config.yaml
n_head: 5
head_dim: 64
activation: "gelu"
norm_eps: 1e-06
positions: "rope"
lr_mult_o: 3.0
decay_fraction: 0.384
decay_shape: "linear"
batch_tokens: 65536
MLP neurons of a small language model. Each row is named by its layer, matrix (up: input weights; down: output weights) and neuron, and shows model dimensions 64-319. Each number is 500 + 50 x the weight over its row's rms, rounded and kept within 0 to 999. Numbers have three digits each.
After each neuron's rows, "fires after" lists the tokens most often just before its 100 highest values on Wikipedia text that the model never trained on. A number after a token or word is its count.

L9.up304:500505547479520479390475544592494486538427467551537520468494439450485483527498545361472559608505518552503494542460445492470518396524445466494470529534525404505501520480495671548498448518492438539484481553540404581495535569475519536496450472493551600587533595470493531538447524575479511529456579555469500507540517504441452530488506534435571509432521483485538368537495506511579564530576430553538430550486554604557494568554459442486462554480479489556563441515424507416463457462449401503456444461454441568451530551483491554524505542479476556525429546426470592604398426472437495530514539466467473572533421525515509564480476479543539483424517511490581515522485566528546487505422618419477545492524494506564563494537497483472486568470440541461459584452440514421516517413538461
L9.down304:497481546467502475549508511502437517536519531455427632469495539445451463591452443499441487535512471575462522484546535491512565470512507583584452545475546520490461545529518502511449445471397523548485569461582559460469509604476397557476569460447526470531511494508507529594503459569492503410483578419598542489517444556485530474541491545475532529431398457511565467496481472497436519463503476562478410601433467505526446472562532446526442499490555549474638582559485504542530572501476471487430440511528434611520510548430513551535495501469460496575537416476410608520597433435552413541473460420526390570525493504527423465462527459469500521435576539466583529516484519531528505536453494490480505467427436512532503522508439548526498512456540573524455522527433529449528528454495437
fires after: " |" 41, " the" 7, "." 5, " Gu" 5, "s" 4, " as" 4

L6.up562:400578554486540467465565410483504538509557451468462501542512539522490479499453557481531482554530542605497514527510512478457481533489505485452523437490479441546490469474541545549500539520506442502558485475478490441415501543577394464455495496510589489401487555539539500419507450520477529450382460495386472356594525518412510499568470416458477572483500530541469555518482521536460563471406469526536416504527530499363558484532480487573544545489562490502429476436519443504475546552495447568495534483527455525529511515510502558450444487525479551549498428490560554481469550508485538408457462469519489573571575474512535510427379464549502565459504552469636600532561548491512499527573482515462508475512445367508556425461531482517537522443558611451425460578506522480537485404501382
L6.down562:543497539458440425473496462433554567464538473462473459475473544486418535466470507531538463480508452467513456488529522379433488494523488503595528539482411537463495587488495566479466464463435556534527616506429587557548543458393416389484494563525471488559544521465572429549514471434512436579530447480422558427480533571525531494487501487510514480465452449541436475442437406456520527497510479505462500462559582509568592525518561686460466600520483504490493476443531526484478537427441448529454515628535433560450507490488494516569502404578490530464485528478386605432478541431462580432476538599527533581529428510464487500465558482465557561545575472424474486527455506523584547480449542424501583440535551490544411477487517497540539551371488449515579432523534529432507476478443535
fires after: " of" 27, " the" 18, " one" 11, " lo" 4

L4.up1251:476458464495530488515465550372491500549386550530433475507417558464500467505529493407497470545511496581547529438475504552459503569520530468455478468428603444436582547453585491480516577422464479382597516464532520516555510431470496528401576584537477475500493508513428569479466566533429449503487521558546498530459521515507542586533606578507462485608483572509513444518464581541517497524440491475507492449585516528491511492542536499477508462596409469510526521457474505522461473563440466446505501505565525525438473489476409595478550494569494513405413514480505477474490608522491507508517482443464476542495554534566531503397444468559440581486372493522565538442513496416421418583544471521428592491458541516644485530541453567602421597536564493536391477518468538529508417436533508
L4.down1251:495528492460495477555510498499541427499501430524497540519576565520534555564519504455530575467532497427463439491437523515492431526504433500540477470501497588514495442569508482411420537471386583543447475480533477497481435479498432600514510520446502518479501516472633597545482423552436587501489537449492447499590427405498539500466457497537524427591501452586517458519475518435487510482450493567475486446454519534477558396502490531486495422440557501507428429501510553466533458459491568554463527465465469485560533525509436563572458503463557516499486488600511542612573474430481542511520501506570505484482437319528592540462462667455496469423566492457572456462493484543499583464545570492506491507518495381472453569503526468438465446506484568541472402508541380439548498542512448
fires after: " and" 54, " well" 21, " or" 11

L3.up1149:490504510561509586493525555520498517506550530522488487429510579592601484491530535481563557628456451428563468551533557526443481490424522432445530390487489495530391458566513621523398449495447540431444450475557503498541458616467523461516528499513543445495536477488585519523502525465417487495540578533427453549551531475451538559555503472466469464494414409452514497504396449579569590448527492498493447513467473518455536523559457477470501551491532526408483577518458521523522492519634427513547504455534453516510531487479501578464455463513489470574494603571487609485518639466538527560496373554446424463549490574461497526557526551398536461514576468474513441604428385514432457465475493380464453561530504500558436527448570476576485454522459527503505483423518427430524519447438531
L3.down1149:504456499461534479542552519467431488461480596457495554414481512520586445588518504551524475480454463574503514463590393461604416515547539573519430652461553574567535479487431498543437454491468566424497488606533496556485454539620507377561503572527563548510413430501494412500491502517481559515474493417508475422482478499487528482481472547458435499486518536412521395595516417500504621524563522549511505566490494440536462565490525367437488429439464460587445490413490501534436564468448474494492502485589470518560531465462488636441361517463440512446443558508437470406463567488546530554433479541547476455528545480488437521439487448505545471491407487514575517480497543481413443510496449552434506553515495511553523547463583505490548462487471496533577464494515527563488602556554497
fires after: "," 61, " |" 10, ":" 8

L2.up701:513566545474477537574441481649580491569491479472591513516494513557541540484503486541470531566573612579525451546458575560485427441452460570502511445535490453522508557549542589488569547416507499383486489451539498512521466424520481528527429443455489479438503523529494543570524451571490511552500429558515491441483475495556557422524488585474479541499456425600427529506530501475585437441514507594431463467405408505545465542507442459464497459485532594611489578520442497507548490520470534483484555489521532448516527472456518404437505567515428559552520486460551528553516441451414402474526531471524526472483387448486490484458504481455590512547509450475422442550339500484461519477430529506493525616500451580449511569349436541474528483485469458599585534489574509480545576454484493
L2.down701:489557513476414488515565517495458543488483429455580512465345523553470520572429464512520493554461454505480420520532482549431395431481353496436535463497426519503539496548496478468527467458509470546405464444510571584527452526534466543493480583550526494463485519454465587470483422541511491481454453525493494435513448515487499495497519624547451565498530515568493495518534548436587504474481482550445373454517514513559506546451489527570414333611512524473433575494466492519527470474392469517454543428490480486439530445479517552461513556560426480544504441403409607569474529550466441423531447462494584488462568612491530558508511459507513588457509570535591488522424452457494563599488477508480471499522434557523481540558454434453649521494509532573512450541447521499469589482502505
fires after: "-" 35, ")" 34, "|" 6

L4.up1176:570464484500592435503474424432464497471425520495555509476524464392450491587445510590525531509429521513471573504485447508529556461514513478512516473503508479539525496483493452483561528435490537531534592522450552541577468545440473496546527508513480526500505452507553573525432467583561582498465425475540568489525450420509471514561497563631545499456467489478463544574401483577479433488574522417444474430361464534526530531472482614483437570469511538548527529554460483434494554476497459477450453474449517488595540537509501581376562494600529399541427484505510523474456418458432582542521521534474507495384480462490514486496499509490519444422483506572542477480594436544476560596455508417544492603525467597506431447411463497577424538394558533499502533514521447402547552467441425
L4.down1176:488462498586539565579471468558465461518456560518456527508391391505488490500589498346561516527472515468578529503525498553479574570493525561520450600489518478518554478590484502544452514500525467534533437506476481536436429519413531493564517491492536407389485433528447374595538538467479561495439567476534427451552489516520525444553589507481428461487522578524490445502538492488433507483569505534483486423463557494486550488396573452533536468504522438489453520526494420542431549565469525464514552476375477554416427564518539508611479567498500481473519464547459410425489570430571497467439443510612474515423565509565434439477469485482516514474579612493514397425558462511536458500420573503463533569525466432524542489487491447511431426598485513583491467564545487444567543465481438
fires after: "." 29, " (" 19, "\n\n" 13, " \"" 7

L4.up645:484582506511546418520511406439552521520487443591431452539521450544555507424493460594611560480583531586487522578462527504471469518467438446565531509460386503573555493566463476436543565484644451376540455452494459527542483540548517543429436383463513414436509469451514490438506450561494476568563380522480594486465483349564495442549547479489523495510495459497413445477510586434504540479485511515429460473472497504454548445569519551532458643517573477452482566488484507507399443505519525520477493496500536496556432500470518554410551492529459547536387568485407610446508430504485472556557525466473449481503516487458508616503525520573575489541566552536460487484441493507436474475478535580528439594534508536493556481438492593521493473491521574486504505406407458413487478545529521
L4.down645:490474549444550429485509502488501611475407546534437461553553505520572400570489559510602425486546546586405460538504447510398401520404435483522412405525450496513469485533420455474466479521530462493513498507509552487521600434517525610571525485451478613528539501533517499470545555527518518513486488535524401584499477490510500541459523495551506533509440514486501536453415526507476547486508467478534622509586565447462496496445499576522488478518496543461593502553483504494530467495450530401481477437404565439496504492561599574528528469518389451461652584511482443459543422573470466462510500524531451546435426548546499552550548423510442600498458466518549432622508466438425528512482538510432504541524561565491541432561413453529517502491513429497477453529460486492528561463477449
fires after: "-" 26, " No" 12, "D" 11, " To" 9

L6.up237:520504511449437482407464509540520581508396537467581463511461386580445512413521561549501508493415549487418556441551486408460509506467637604620547471563407440541454465465494498504522505365555446463489515511505491467509528544502490454481427498468493503488459448584481504425478491508485525479543426479449597572470575502555426475516513553481565546519483472457517531460556439523630568506507567536490516494449481597416535514567510564564400512393465503523463458575528456522534495515485438524572455538429485508497479530493467542516579452514586556457437505531462472441494490458465552529510471451468430580517514498595476543413416448439500487516402594532518530441568463557444541524482485522465392536524526574472501503502513423390490444542580501559431536513448442510482538469495491
L6.down237:398544454539448560499530509443432550486408483540526393502496499486415513550452512588524544479409515521465511398582409508484566537427599542459530486483470519504389517408486508562460637453495498530426608438507550475565507498462456473463562481392548496475531547496470576584519513517500462481492533557467492508510491440492517489540540417445472546567411429445564527430628485484502538488410572517504589492481522540531547554502495534549492443466529493496579478654520539538476595497489560523484554570418455441537511424438525445469430522597546498475481510506543527528577467541518493567529477412440403476502492554542542481398474489450458559454446492455444468454552443549614515528525501506530551509557517465525443490444524431484486419482499511507429512464450551596406452527433591
fires after: " at" 32, " under" 17, "-" 11, " as" 4

L3.up714:540529456481558531378594565491541576451498493542507422520473419617558492480469469449572453534430501576470461537438499532461453555463547454509502479442438537483497371505532468507485437481486557538523493492549461555514543445542375587474500503534506471427425525495515446449583528525574597428563566497405494486539480421462516519518463561453574450532532432399427390600442488476428407546460601519444486461435426531540471536500572550554579604525483457441535499451511437431589577557424460511456527589572438524499541436542499469450513477468460536425486540519492518466486577469510438446405457483436461532456449670502570542496533544481483425448474521446478477491446514454559526609493504429521539523530545498492591496525498455497563462490499539475529573489528525518476496607551514
L3.down714:515522411477552483453492418530495497485442483554458451462398531579420488542357471381501466515501464496491503524469532552520556543482505474468430512555495542530543509465588547458422499492468463593654526519518511578439480485483527527509477538522510400425437493501586490460513495507575525567568534541476488367645456456455550555431523496574468529476540506411521510477497547448492446456537546458511521499423547487573525468472591534576487516436571512407535550489476467428530588556422538463531458534480479595500518626496458524525446459535463448438577475532512527503479492441526606448480442486431505488449509496495543467502555586352422508564491450492517514402409574493460448473559621560493483557493514474528515531556559505504495577484551486499466460509488539417481499541440543
fires after: " the" 31, " of" 9, " The" 6, "-" 5, " a" 4

L4.up926:495524482475615569471526555585551566507542447491578511462486593556519433526532507589521515425474498423554508559625531587482499503597462475491512519531579451505533497496381534530427454484475515510563458422549568503575499473519533507400471466482435499520478500436545437567542490568478473462457411517556554526591440484506494560446489507575636501462420505500408536440434538549530409502421458554541582555534480498422469531472588541570474500429368535620548543521578522547508501499446516535487409542491530427473495474540525511511573419456457421474511491490504505512453560506459444557526478520438449451536389381562530473465479580515504515498542498571407489467529517520520521473535576413418397521474514491589497431501433473507437559573495562562508536524438520548419450452512529
L4.down926:506473505534543408480512492451482572440559438545602527457494556494514435528492517605461562505506479472463540483497497422447564405600540412456566455580404489526548518430457483502440548455512487442478453491465431401458502537524554540453577458591453625532444590459495456429491544470500434519422405460463536466481496466497549476552493474442481494393479491519549437534502537539531532528468522567557595459573414523468518533442489546512463554617515497454509477612537525538479403450553445553537481527522576403434526382524513504495550508538469392458488515424506462566611537550581498500570479517557470505437513584551527467483621452498475476518552566493473565401432486433460510544488550486462493457510449486488451472440481494549431615549430528467503425538515587535548501516445537
fires after: "-" 43, "|" 23, "iter" 5

L6.up17:558515528492548532551513577472489467493505650519506513498475520522467582486556509391528531490410441551499546458514440546433482409481575486441522417531589473550527478538583566509507444513467390530531512477482467520487563589532482498410482567526467561426403392527529470519442450498399506527467530441472574457533478476602455505513540430444507576475450538481490581563517404486475584411595470543541425542513516492419511453489490524440536548576585557512555454516505562540501533579462414463463561497507538407464539460499507466510509547524472527510565542472538511523538509562485521449462562410554505581434553498537460474461496513497584540437515522485434465549504540454486471519446535533493513468478605509510461433460513550430468476399477613475491489498486544528463498417447489
L6.down17:524563486501398550477479459597461477500533499450501448556535398435436439584540517515532527479492567545454565515522525445404395489522630561532482457553464381554581538504499434457456336339440487512507480551528530561444543599604487515474466497484488509463457528512500517430528456466528488495449503501421480410476463536511435533496511452487488569541444461506594456489431529529498550480549522465583551516441488449595423597458494554470531494567526459517584508520539557492555530464541497511439457515540475544506503517416488525540441473552477514401538441557442621496438593484513531520481464512555540471491505403493448503541494479519480415526557598478461571467518585474419531488473537544454453528447505605416537524481521491572518508479456535487485452505518542466579500460468485
fires after: " as" 57, " was" 14

L4.up748:455537399489518517559548446575516493479459534530493529557435483571401520504551532492550493514549538409557612454508468600539569480560411443506482532577458509483560468510612418530487561459503446456473559503554477427461472545507489491530505398558530446542465543443541488535466484524457402429513460481517444516541460602468451456506473534556581478536508445482568545528524367475501504483537467481350438461470522656541538577455467507623511507427471496479452539512489449448453484584514512540514462526532525573547468436460528475576491445483608435466576506561361400587455499468516552485563536561535472471490540457510464447445589547475538454490410533547487485445460517523531498521476537532519372578521554530534548572449458578509466499484459454554542507515585446424550491468475492
L4.down748:459545464481498476576526493587455493460403590512559440452531522566516499522496420415513495485569492549485394550542482512539552544577567475558462454503440518519503374589552360494519505451516498484575453563489404501595530563546509464454485515597656497484546561509556481465506548472498438600515452537568457503557499597445511447570555545530586488481521457561558490514455500531549498485436425492375470454443464585496513458500489499551490460556456512425602499446514478512466549541478534430502530471470448495478476606421499602478496528446476392542438468450531478480527528483514488445501533475484494570485558413505484518530556428514530500496484515436505407447517454477543520441402496501487556420466494439429527527386502557515478544527518532497500554588458544525472503509453558
fires after: "." 52, "\n\n" 9, "\n" 6, "p" 4

L3.up702:564527519577495542461532503622487577449478562486492535509410448521439502511478545540405540484500577504560484491512541450490478467449547514511547487578425404496417534515482516492497529461497516483536507525461533428443537510480595380479430548552498548484454500496512537493520503570415510507484563501537472565517528455540493544578543511666532488511534513536503510505529465576503489365457468523518529491505573543506537517436452483442543602409526535606473551431549449474442421488483475516545558510527583490497465485482550530574512477415471502529513551442580508470540442502536537528486494467431567484492501503504474443482536412397351590596554500569419566484457387498485547429511523503595473517523498521496475529564469439459524556601539532491540433506491475445427432465484497
L3.down702:556537516582522463483590427490477505445513503559580513488387479499557453491570521557478574484598547486436559501457527471442542399520605536439563484492437480498513468487564593550461523569404435465459431444491604510445543452558567465542500571505487543562444531498428620487438484541527411505490545443544562503470553528407423447501491499463545473539470468535509469463538544517532533509406477463479543518454468465474581422543490487457391510448552537571552406449512512514472558473532530536408496571571446526381451477509496470388558562465477515518535486414496444447534563473432522534450564540497511473441432516541475499468486478489457457545590465470515544444462571485574465492524498523550490439443566493560464421409457516446510515444521467418491428496540538575522497554526536
fires after: "-" 57, " ter" 8, " sym" 5

L3.up312:519556480529442467565490456531571549576426547457510511421528476498486444402495518526509573515516466510429409459484590493468485496435432536465543539445501448458594527494428452517411556549516501500528418494442507591493540450477503490559459573539539517533461459554528539339491494524543571464519505460566536541561505617547457438478502459476547524477514448394662606508509520552502445494556422518496461482530610458509535529488528494484581551457556570471503502497488430491506537497460548443504404489519471460547526502478498551615613431453507377476522503401513481513481564511418461512469530516454495536388507616512500532477475484459480443429460465478418496445493548462525523492614498522440460562451535482531510518491466460445482446519548531559522493506472505477553613601429526
L3.down312:443491470529528551454517520554625523549459572486484492549525465484477538482548522406531541499573438467509450501485571476438472564469461607497468473535507425459412551512568426545429552435532514520419567523568487516494521554572466407443564497520406510458513503527502538415466455510525421459580487376503521529548584675521507554564440520533417471480568461487539485501389507401546471463457481495462472431499480548613489502557534420535518500623451501407448524497556455513465534529505515507444462546496574532565542523539513628527460495493440436574507562522492497395393584525582457566468477406473447572492537444436521482479464525505492492493457491529532442496508547460563492475514451472432468430529469470518460506463524501500510513561533464558546434495535424451453455530501541
fires after: "\n\n" 20, "-" 14, " (" 14, "\n" 12, "." 4

L4.up395:464448529477586450523422466371573546505430518467532471379439497469537513482536401498486477580624552416585473563474460446467466587446464366438460498555491462519484471452551438459567506567485516506546476531513508425588448535437546506424420473486518478476513470481573462498480406503464470424582513516453509584525489503517561434525486511625495481516494517543711507506451484547471503444463591473501520493554525493569473552473503444489544540421548440592472514522584452571497435478596487463508507530550451469479492430514532491594559506591512442482487475470481484439511553572445569500420470458614501526446485476472507502493520537536550454492592508523443457533614447527439564548460461577513420558459479515504553556456456488526568518497493505536531459439409507566483459529441460
L4.down395:559485444458482440503545507490535473497463424509421498461520458548483460501544575545438487579494377486425523456516614545533456541523522560512504459492489442579475480529465487424542520491455536539508463481464451574494527493406547558510520628554459374570571414551484426566414471435468401588449537533484486500493477496503547456486546550444475597445486510523416503515556430492435497466552517439472543465562470566542577517466472521486524553509526472470622399577537498522384412480510452433525440518544499616463494502547486590445372480459576512589380525534534446451505609502528513503443511466463527541561547510424427499490640496552485549499500583492468502462510520422428426543599516553534465498447591508587537390527510464459494485540511529457482489502587463493507512479515438
fires after: "," 33, "C" 6, "U" 4, " C" 4, "N" 4, "Z" 4

L2.up720:480365513451518568431520568430539493490553408474607499565518502413542493547545479489506455511506474494444568478473464500533366523529533525498541391527561533445572402549495501565464414387453512516633502501474511467528475539547463525503501516505558535578510500485538440416590495481620417463534577489564566513461545521483495475508460363604545439547530417512528504551474459487491460504528495531491557531518507536561484527461595531531549505423594480582442454521566470611505554507480482500524509532536468498537506536481490530510439433534445493530568501397501424509557525391505442440523437490525508427453456462390454470505485447506518465427548518517573474508496501451484521515530439479400542480535574635555561390541524446504514426570432510494474521471493522457477446492426496
L2.down720:495426440446537501509611470480523510530482479408530524598527518436441499528572451464468472519467573502528437480411520550566412507470529496502500479510521417512559467535452419504517534473479497487596483562514493444488466531543552417466486522473533490513528488476530477456541487508476507521459559497554494385452626541477553527425435450560636469502539466519466530604474542485616570537533512484485569499484543550593564467485591484518524564507487520570483450472542493647485472447506499515564512432491495492437543541554579525520438480450445583608550468421488549505468562488467491420503396461545576525402495499412516373448481507488588411436521503512558547541596533483498495576423531480384440484486553544496500441464527511511530536489543599504403487538469491469494465469461473
fires after: "," 26, " the" 16, " of" 11, " |" 5

L10.up1041:557418526491461544478487509539461587496470429473518507525480579548481503534514471388486464575594612530562501522411521553426504536593501520512591474457455480395475502499477544492512533540442538555435500635469514486517531597431536490445455518474523535506484499517556434435541465506574494545426520519529563551436490508519544406612570518512403544525439545513512497589596492497451481494472550588521592513597535498543457490441548532366412481522502555495543525451533383512519501491446486479416434489531462469505439534365466490466509459549560492484503524485475564501467457555432478532508514466472497526408545522515504426532552436557414577515496512530565480573515450463399486516564492493579459455488517460464500478487461489444558439490465568527508419496487489524526475432534491
L10.down1041:477577411504527517543504508488482448491589503444458545539400542518488471453507507448511544468376545429443458590543524560528500495413480478487438434478452546552400488484512531482449456510432497607566467428454457567549484406421558567472583538520520539517547450562587450462508547527587535571498489408548613470532493526498578512508549558538521470441558477540525468502519499600568542568489454518480442480491511415476447558509514569598451538521530510548524546521504467506446540517491523453522417452574478563534593524524500539465583470578410518464419475410463474523458456486481461527549476472449465564529398503557515430533556541526498476542481430473410471519520478471576486585559617535523566451429606494493576439427392476484457596454485540478535460508451510388508464451502590
fires after: "-" 41, "–" 5, "4" 4, " with" 4, " and" 4

L4.up931:490547529501429495540421509485495466519476481598568522550532492494500447605557492459518485544475433449548556618513505498457493542435576576441557605490427462516600541482569493479493572496505498504547507452527560598431534511514472471510587477477473435539445443492486600506456530508502522570544403495551505578528602420579543509524617444599471508549509521441481527546415475500413485448489481508536451471480639391539501537611429501541594435556498493526510473486523541503533563489528475497544480434471474457529559449413531484531501432421544489373454508498466566467561423459523466563428519585449542556490521531583480504479456573416500504398439487473499542506569459556480545469507416534505508478521457466442464590593431519501506521543624474483498510542505522489496471513502527
L4.down931:493597578530433473487406526492547499556486422496511532476510458495502494417472424433512580580611489501449565553408458470547429521520488467496437457484484598501528438472582580461482459405477585506589553497593505458568541459529395506487397487487501592516462450475511576532501449561442535434562490485463511465453429476527596525496534532575466491432536470528524567499504514510477573534552503530480499488564550521480527472492485511518491448519458544495361539509437503389517523433455556465476497394475538455513543480536483608581468525568476571488434485531519475419586529331403466515373453512535508494594526446577546501421462589508525490513429516500575475422555466484477482523461476514492495510480465495472499596374424553528481545457484523592528474558470535624520461515495469
fires after: "\n\n" 56, " and" 26, " but" 5, " or" 5

L2.up1031:555539500531558554467466541338485586539452474473494448510499521530535557444502475453559438498422474478526573528481511409470518549484514427531513433506607524481451468511528481536498371476476456483566498509426483520559508459537440507484359503489484459510549440449510461436501549606575491468579449501520493522474556469423492506528521603541554486508423534353516536547444472574481492518551543443457536444509434464536532508489457445443432415471531527520532539556437438583516441565467517506456515570442523514559474524566335550519525480458442611571483480491475478584427563536493505570493533394549476501446527535482531476488528455578596541512539538580540468443537539504421533488434446473375488558447496575474529494503518417397479468449540467519535451553530515434532508495543516
L2.down1031:450513396499475460479503422479510576590476504478498474440490503578539439466546509517522550511495476536455454522445378499489538561549461498535480570466414505489494531484469569524494444507524493540488383581578480494579555573522475405482458493508491433526557524507513464568560521509420468568583460457512542422510635517543520488479438450632554459447414509492487524589448402589541484522582440522478552553509541556486435522443608471549484506560481550480497495460530510583481498492518551506462465452462564509664471486554412482424587521496509509517454502464479364592471540542447470522494512474504497516442509496502385478471554442560468565424517498481525493569457510446431433465409512545490466529509504471476554407455511535552532476571544532536525418560527519461445546499499509
fires after: "19" 25, " the" 24, " |" 7, " post" 5, "|" 5, "=" 4

L4.up532:570499485425541479492583689464461453550483584613560492541389487544536457469515458435516531485555429579504513474516495458447431523563487440489577492500433463519443454476536515555619516551496570419469455470519547529538519510509447447486566546463571443476551555436502495524413571531489501520462464507481545540511538417563556488452568525471551490537484508440450470628524493491455369449445536483493485444488482480472556488578436477520520460524494564446464494476469577498535564451592452560475411517511516485517519472526499474432549555538498529439444538497514522490519512507403437483501446532465505518539370514540605557433453518530536572443453536410470520501483574461520403605543361435524524487475502521501488523578512452582470532548529479451541469466536529499463484486412454
L4.down532:406562555430459523528516516540543398432413481512489426523515502493481476458482547584508508580530473491529509596536551533562456486602422519486449483471413596532619479584470508571498460460421545407550556499490560567505491493477409461527483555423501499471471425441425513581506496493429461518425496424624510480510437481561501459584499501533440465504473481465617559632477477494554547494551458567462391496471487484519524415574553457496524402484471473494506600483469522605440523437477517439481482460482548443541573542405530534393554435506458549566495529466475440419543443424380533444487517511520504450422446510601491492537496499465585491534554489498564492487491520585519482571414523532477428516388438553564478487468483509538462460374501549506474493560500509472458508453495561
fires after: " and" 50, " Su" 7, "," 6, " Ti" 4

L10.up300:537497541472519508499477390476455459539558439532567448392423538408488545532481565398651488538490391509512552497409545540525405522542584472613512451483612482551512486504425512500509524508477471495486444510503522447467405538576495579475507492467568476481468425538530523500515532531487421435404497524467516444439503567565548405485524575409515538509510470551456479506418471440549560424416478541564425480501456547494595354458502552431534532530505491517464529581482517465560433495484500480543561518457454488463638504457542462540509540519440540479501522449435517539579548521450511426531470494520490505456534428528579522515588422516527555456667551474428561469519609493476577551436481543502494459557536598494517483493510500454479521626460518519559511410468490557546498457489527
L10.down300:561415470497514525530447433483569442482620542560572455528490408491505486533513453491525433480482456504552471527509504450482455487487485576473484453453417480490566519543532553519496510550431453409552489643453487562496468566473454491479600520486519476549520496550589445535552515441461491447438527461452449585500474474491419455580579503467496554602523497540512495523465521499529483487408392469555493464412530525407540450507573554513534456582510502549438584447501500514531500487463458463545484554555439466540404475543535551504548507493483552425495483520602453529574503507465471538494445567522472443474506510479477443446427475537467543444476609451523524483607422530604493439433567508376541470479508481613592463600445497520461579526488498451419516430486576504447437520427521
fires after: "," 48, "." 16

L6.up495:427581560412450564493547500508410524560500544514526534533459467615558509501494553471497519527448506553468595435511467433504478518621545407465425468487464491509627533488488524543596466551420500466551604432498454494610445520474525479500486605496471493481484481434503445453515456529474474475505452506435578498498442502618529513441510465395554530466508461431449490544512512517517487530507467489539478569438524529511502487493476488504500470505578398529522438496500486464517537566405479490452637489406428536526498514546509607601592457567398463506485532446555530408441493475474503475470568430525522516490500454544479560449436535447570445471454481444614545523442558556494483521475574506477506535472571483479484492500528560436522401489524515506443474568471505474512459526526550
L6.down495:470522520438508430502473496527484472554494517500472464519431571453521533516445522421496408500580469573518525504506475464479532474554535503397546516466423499502527515499614594504477505489468541507499501575459457549517465452550482471529570532519554615517493491501378504585523435495546479496530513506439501553530480566560482499488514477415560611524489478522548511531461426595432468476500530486515545501575519461507507480498450519500505551557481513529432532560535438503520506471412548506499525533488460531462546519451520424531496575496432485574488398579553554612432504478507502556501405473547588549524478501423441553572457494459408566548609487526660572476429508504428531464475548456356487505529499527501538426455529478406471533469540536531465406543503415476508468464366426
fires after: " is" 17, " was" 16, " as" 16, " the" 12, " of" 11, "," 4

L2.up80:480575505455477499490524547459470522508465542484488515437406474502573522513441457519446480427527391450487497496526488394556447472492522405473496536494436516530477545584450548487458453472425519425383569519553437563571495577536459560519585456571611528456528449535539599488515552508425492578551535581459483460474470497461476482506477492402479402451493477538454524440533421374516518418415496468507531460515379494535503524469486554532475504465594513533475452419438469504487484387495453411568583464506574580580590442471494502486475532510456515620467482487502531434635575554450508428506535542458480549527437496563470507497434543486559495440544511476497418493449561510573538488491547463538492485514521530504454534488534448509554446380495423444491493459493505576584607549396440
L2.down80:583554444507516503527436450570505507476431451507458564494508434522513494523507452642489512492460570488500467459528404544526400548494536411481492550454523464432424547508454418525498507435552519489505462472454526458571523539415488365442515482542468430444491441531443446501477498556501534523448426550414476554466516527540479499499554537449440374467495572479458476440464530514524505540586519523466564535522545539370491515586538348441531597424461540557561544548476479526474455445497510548549474465499552527511519468400510571476517461507661521549501551491629500523510507562585576527481438568449537559513531534427496510567479506460526413565557405576517508550500411427531487495531541451493556438495520495467508519490463432468521554483499549506464470469473482518427475480442459
fires after: "," 66, "." 11, "ate" 4

L4.up1204:468491521459566542490513471495486488516421508518483488490418492450540513367556490475519493503537381520452360495582557517475470458514500536416447412562376498493539547477511479501544539529524497541468509526464476518474472541594427550526531446556486491507461570559540508476510585541479611476432464555531493537568463418521523497523531527537421561546537421472565508579488473510563543505526512454441428448475490446460629563549547477573439508506501504558481468439495375437525473480598478499519499577510523527581505543570616449513452544536544434467543524446540376529520504434477469461486567518401499466492429533486513478454465542538482408462452495397401535479542464483560498558474458436435482479477577598490451493442553397497498495457546560547463433536428566495565466498463453
L4.down1204:483585489495543591463492460467456441606467535495500561530483530457437465552473543406529501505467393512472527509475510491425540540530535522414496497497511534582571462565533519567450533522489604554530560505504505543543472530482582514564457565439509539503611500418465519580532476497538426558468464538501463534462489486523543432539536492461482544572494533524460485471527466529530459549447508435432554506432564539563502538439486493573534549538465492416451484492473431531510427446448506491441507547451558539557523554516552460399557420502509401531436540481539470500496520457432487438526422425540499448356522548446487497547473554512495471519578365532572489434489456498463543409525457608471556402421491560526544511458465521442426408515527538504576429564523389435433560507479578
fires after: "." 33, " and" 14, "'" 11, "\n\n" 6

L2.up77:386495500393508484412516516547555531516503532461468503468426528475424460551483539445476528526513473465503488577527427523482550448429481416450526511544650380612501513526523514527486426460487605468434462478490493562528544533533491448506553388472422485561544457404535494506476475439515547438523396562445528576483509523547522519462510437407613451530406485551505461519366466529588470512491440428601523470530510569473483631456458450432505470466517554556448532481510510497459544475510556483625502480523535544512516492476449436526463520447509528540447554520516593478563567524540500439512469561532431552500493507537500573429593482522558548444561513451536513504431460505547576381462482570552508447476496486414642508509562450554500493550452545506496495306490464482508560591426486
L2.down77:440435504513564467461447502566526486455596522462443520485485449449478493610507499431472435465584445487548434574498566501420588504487554514595540496431584426557538476612472539604597558464553529510543513487490392555461475493437524433528591533486500542528458439409520459610503482462357556545458419462484513383458498577498478435473507469520511456530456523535491580506461526525492506464446478457667464505463486535498465496473415499383555417520614533505500471510541538500492468512548555495505465474423494463476529549515501529500512555490579416470438487497534486400560587418543515483453506615560496538462458515458464408505510436491542464473572480525459555460437510577498485523612490458571550514501595496416535431482556501561466496521496492552457506463466528465485496492502489
fires after: "," 74